config.toml
num_hidden_layers = 9
hidden_size = 448
num_attention_heads = 14
num_key_value_heads = 14
head_dim = 32
intermediate_size = 2688
vocab_size = 16384
hidden_act = "gelu"
norm = "layernorm"
norm_place = "pre"
norm_eps = 1e-05
positions = "rope"
rope_theta = 1000000.0
rope_fraction = 0.25
qk_norm = false
attn_scale = 0.177
bias = "all"
tie_word_embeddings = false
parallel_block = true
init = "uniform"
init_std_qkv = 0.0279
init_std_o = 0.0346
init_std_up = 0.0399
init_std_down = 0.0399
optimizer = "adam_hyperball"
learning_rate = 0.00619
beta1 = 0.9
weight_decay = 0.0
lr_head = 0.006
max_grad_norm = 0.5
warmup_steps = 210
schedule = "wsd"
decay_fraction = 1.0
decay_shape = "linear"
final_lr_fraction = 0.0
batch_tokens = 65536
max_seq_len = 2048
doc_mask = true
train_tokens = 315700000
max_steps = 4818
dataset = "wikipedia_en"
MLP neurons of a small language model. Each row is named by its layer, matrix (up: input weights) and neuron, and shows model dimensions 320-415. Each number is 128 + 24 x the weight over its row's rms, rounded and kept within 0 to 255.
After each neuron's rows, "fires in" lists the words (lower case) most often at its 100 highest values on Wikipedia text that the model never trained on; "fires on" lists the tokens most often at its 100 highest values on Wikipedia text that the model never trained on.

L2.up278 [ 98 107 135 154 112 114 146 139 130 106 121 167  80 129 147 195 107 151 180 135 141 137 131 149 123 114 104 181 151 122 116 151 142 122 136 149  46 104 120 135 164 130 136 153 137 141 130 100 123 168 104 131 108 105 100 128 131 160  92 125 101 164 155 133 136 152 139 161 126 156 132 191 130 139 125 134 144 138 145 111 116 161 138  99 124 113 118 143 159 136 131 156 122 116 109 135]
fires in: "0", "km", "mi", "3", "miles", "km2"
fires on: " km", "0", " mi", "3", " miles", "7"

L2.up1610 [136 124  93  84 113 119 106 164 124 128 160 131 157 140 106 114 106  85 129 142 143 119 160 115 136 112 129 153 157 133 141 125 137 138  66 130 108 116 125 147 114 104 106  89 173 169  88 152 113 106 132 180 161 148 143 116  96 185 118 165  94 125 125 108 140 126 161  98 152 133 142 156 138 140 120  95 163 131 134 119 135 121 145 120 118 146 119 105 117 132 102 152 105 111 107 159]
fires in: "he", "car"
fires on: " he", " car", " mar", " sc"

L2.up341 [157 158 163 121 141 122  81 119 131 157 152 119 144 185 115 118 101 147 144 122  69 115 143  54 116 161  89 147  98 134 125 134 186 147 142  85 147 134 136  99 113 104  91 149 120  93 115  91 184 139 170 133 117 154 140 129  96 151 164 131 122 104 147 136 144 131  93 129 164 118 149 154 154 143 169 161 128 119 153  81 158 130 100 134  99 138 144  81 110 113 118 111 137 153 163 134]
fires in: "new"
fires on: " New", " c", "New"

L2.up2260 [ 91 111 146 171 159 118 132 119 160 126  95 164 116 109 142 169 140 132 132 156 143 149 114 154  95 122 113 121 130 126 117 135 117 118 134 146 128 129 161 154  92 113 108 167 173 118 118 155 133 147 112 106 171 170 126 129 133 123 131 101 131 134 146 165 104 110  70 126 117 136 123 133 116 198 127  76 131 132 150 111 155 172  81 110 121 159 105 135 136 126 143 115  87 112 145 127]
fires in: "mi", "stadium", "km", "bowl", "cape", "km2"
fires on: " mi", " Stadium", " km", " Bowl", " Cape", " TV"

L2.up1921 [147 143 105 129  87  97 163 130 127 168 130 108 141 161 147 155 180 114 146 147 103 126 139 104 136 109 138 124 118  78 150 121 136 132 144 196 136  97 111 132 105 132 136 123 179 119 109 157 102  87 115 129 113 178 153 131 156 122 115 137 114 128 156 102  84 122 117 111 120 167 157 173 120 151 118  88 111 120 119 119 152 121 168 146 103 153 102 130 135 106 147 153 126 134  97 142]
fires in: "for", "election", "1", "medal"
fires on: " for", " election", "1", " medal"

L2.up857 [128 116 150 171 112 140 137 159 143 141 120 137 119 170 130  85 126 116 152 142 143 103 150 132 101 140 130 163 104 135 153 148 145 108 104 139 152 160 112 135 142 134 110 128 135 141 153 129 171 152 141 161 139 117 132 138 157 113 101 116 102 128 136 170 136 129 135 115 151 131  95 179  83 144 151 116 111 137 136 117  84  99 117 135  99 127  95 124  90 113 112 156 128 103 163 125]
fires in: "in", "rokkor", "see", "east"
fires on: " In", "in", " in", "ok", " East"

L2.up155 [131  71  96 120 131 146 127 156 139 134 107 144 126 113 155 124 144 162 111 170  98 138 127 147 101 150 156 106 115 154 165 134 137 142 130 114 119 111 130 129 142 140  99 138 137 117 134 140 122  92 135 169 143 153  77 146 141 141 108 141  48 101 120 132  92 118 134 173 140  83 153  94  95  86 117  99 148  89 108  90 122 125  98 128 108 133 108  83 105 145 128 123 126 139 107 140]
fires in: "music", "backing", "it", "version", "arrangements"
fires on: " music", " backing", " It", " version", " Me", " arrangements"

L2.up1904 [ 96 144  86 114 116  86 134 165 160 134 118 143 152 141 120 118 170  95 129 118 122 117 159  97 125 122 130 145 158 121 142 138 114  97 120 148 132 149 151  94 151 145 136 117 116 137  96  96  75 125  98 153 186 157 148 107 166 125  98 122 121 168 140 126 123 136  92 149 169 145 116 152  98 143 120 124 105 140 135 138 151 169  69 151 113 152 125 106  99 120 109 115 167 127 167 134]
fires in: "de", "is", "at", "under", "line"
fires on: " de", " is", " at", " under", " line"

L2.up751 [131 124 104 135 153 103  99 178  83 132 152 166 144 141 151 158 118  97 107 132 120 134 157 128 120 116 156 102 119 102 152 130  98 118  80 115 156 142 169 125 119 156 131 133 137 127 137 112 106 139  93 135 108 148 122 141 155  99 144 139 121 106 128 100 140 105 137  99 165 159  76  81 132 110  96 167 115 102 126  92 145 145 111 163 117 137  91 127  75 127 160 132 119 146 141 176]
fires in: "who", "against", "before", "with", "why"
fires on: " who", " against", " before", " why", " With"

L2.up1213 [154 171 104 121 106 118 121 156 149 125 130 162 116 155 101 108 160 152 108 101 137 110 142  69 110  94 131 123 124 106 174  76 105 141 147 166 123 138 125 111 153  94 124 114 105 134 158 152 112 153 127 107 179 162 123 100 141  94 123 133 132 115  98 129 140 131 147  77 193 130 145 151 142 121 141 137 131 141 136 155 128 118 121 141  84 141 132  91 158  98  78 117 106  92 146 176]
fires in: "new", "the", "at"
fires on: " New", " the", " at"

L2.up1147 [184 132 148  95 143 144 132 199 111 170 113 147 104 140 118 144 176 116 151  81  79 145 112 153 129 141 161 106 150 106 107 106 174 134 112 144 133 159 153 134 102 119 163 128 117 147 156  97 102 146 143 141 139 147 145 101 106 133 143 121 144 136  63 152 117 169  84 110 110  96 128 159 159 110 118 107 124 130 138 154 152  93 129 148 118 122 100 138  88 117 106  98 152 144 161 165]
fires in: "new", "first", "second", "original", "as", "her"
fires on: " new", " first", " second", " original", " as", " her"

L2.up69 [126 129 129 155 118  87 108 175  97 124 121 155 120 168 124 128 140 105 123 131  97 102 138  82  94 146 105 124 141  99  87 137 154 150 102 120 179 140 168  88 159 131 157 170 182 133 118 151 136 189 111 144 172 154 111 119 105 140 152  81  95 107 108 111 114 151 106 125 134 151 125 140  99  77 150  83 101 159 163 136 143 153 151 168 123 188 101  73 128  96 182 132  82 123 136 151]
fires in: "the", "at", "2000", "2014", "pri", "he"
fires on: " The", " at", " project", " he"

L2.up2339 [134 110  72 158 101 177 122 131 120 119 102 167 156 171 123 128 145 135  95 104  85 155 113  66 137 116 110  97 113 156 167 144 146 161 130 119 101 116 116 101 139 127 125 114 128 118 125 148 126 158 152 126 120 142 139 120 121 128  99 149 133 101 140  85 116 146 122 139 152 102 100  89 107 144 117 106 115 157 173  99 114  82 120 135 126 122 102 124 101 110 166 117 115  69 122 148]
fires in: "band", "their", "backing", "music", "binomial", "language"
fires on: " band", " their", " backing", " music", " Binomial"

L2.up52 [115 126 152 129 140  92 127 118 165 129 153 172 160 104 142 124  97 161 123 118 134 155 121 127  80 107 169 138  92 128 129 125 166  72  94 156  96 121  96 103 119 160 163 170 118 141  91 155 158 125 126 146 122 145 138 144 189 132 125 132  85 143 109 166 106 143  84 104 138 145 150 134  93 131 168 103 113 101 142 114 143 107  99 145 144 159  87  90  97 115 101 133 133 147 117 120]
fires in: "in", "site", "website", "album", "cover", "zone"
fires on: " In", "In", " site", " Website", " album", " in"

L2.up1107 [172 131  99  89 140 149 125 108  93 128 129 153 110 129 135  99 142 165 187 154 102 128 120 110 115 103 130 140 180 111 133 109 141 170 145 162 130 109 146 118 139 153 143 125 117 139 143 126 123 110 108 133 120 178 141 135 144 158 139 133  85 116 120 136 118 150 148 195 127 151  95  65 104 135 150 100 117 133 121 145 120 117 119 131 122 131  89  91 112 152 128 140 139 117  77 176]
fires in: "from"
fires on: " from"

L2.up1114 [104 131 161 117 108  86 113 164 149 116 144  93 124 133 150  79 118 135 119 109  74 143 135 117 151 112 149 177 112  75 144 100 135 133 158 128  90 116 149  90 103 145 142 126 164 143  97  84 150 162 146 133 146 121 113 129  87 137 143 112 106 149 160  80 126 137 151 163 128 114  94 127 141 173 134 146 149 162 121  85 115  74 151 100 139 127  86  92 129 146  83 131 108 117 117 107]
fires in: "new", "under", "through", "sold"
fires on: " New", " under", " through", " sold"

L2.up2414 [158 119  94 143 129 158 140 131 128 144 143 128 150 143 116 150 196 137 141 132 139 162 140 118 169 105 116  98  99 119 171 119 140  89 118 182 107 142 127 102 109 113 165 105 114 151 123 147 114 107 180 116 134 138 114 122 147 133  74 160 145 138 108  89 189 146 133 155 155 144 158 133 170 129 123 121 106 101 120  95 155 146 116  72  89 114  90 100 114 113 140 162 113 113 101 143]
fires in: "there", "may", "body", "taolu"
fires on: " there", " l", " may", " t", " body"

L2.up2667 [110 121 100 131 138 183  90 148 107 154 150 162 144 145 128 129 133 133 169 158 120 134 120 137 138 111 145 131 189 131 119  96 116 150 113 123  77 119 156 130 139 141 146 118 106 169 114 117 138 150 129 108  95 161 148 157 135 117 112 103  72 126  58 100 145 176 106 151 109 175 114 109 139 164 110 122 116  96 170 145 174 109 112 142 126 173  96 135 120 154 143 144 123 130 155 142]
fires in: "on", "or", "w", "ware", "against"
fires on: " on", " w", " or", " against", " The"

L2.up1562 [141 115  94 125  99 131 114  99 134 133  98 155 127 109 108 153 159 131 155 131 135 144  87  79 177 111  79 117 168 144 167 141 132  89 168 132 178 149 132 115 127 104 116 146 160 136 110 128 141 123 111 105 119 132  89  85 145 111 164 107 133 111 176 114 193 110  82  98 154 102 175 143 102 137  97 120 114 149 144 127  98 116 144 110  77 170 109 120 115 154 121 123 140 106 119 143]
fires in: "s", "f", "g", "cycling", "2017", "2020"
fires on: "'s", " f", " g", " Cycling", " 2017", " 2020"

L2.up833 [147 130 129  97 108 140  90 108 138 106 106 189 117 161 111 118 133 119 113 105 122  89 128  96  81 107  86 128 130 119  92 128 146 107 106 145 152 151 149 123 159 161 103 154 133 140 122 132 140 114 136 137 123 133 156 122 176 120 118 162 142 129 124 128 160 151  56 164 156 144 119 123 121 121 121 151 129 119 161 120 145 138 128 145 112 158  88 127  89 119 112 137 121 115 119 136]
fires in: "there", "2000", "2020", "following", "in"
fires on: " there", " 2020", " 2000", " following", " There"

L2.up1960 [129  80 150 124  94 125  94 155 122 151 115 134 118 130 120 130 126 111 178 135  98 155 148 140  95 106 138  95 126 150 147 149 135  93 101 117 114 107 111 128 122 125 141 111 141 104  94 102  93 152 132 187 138 114  83 125 138  74 156 105  97  91 113 117 135 170 131 118 134 118 101 154 177 133 135 109 155 118 130 108 132  99 137 199 159 123 118 131 155 214  99 157 131 152 125 151]
fires in: "and", "or"
fires on: " and", " or"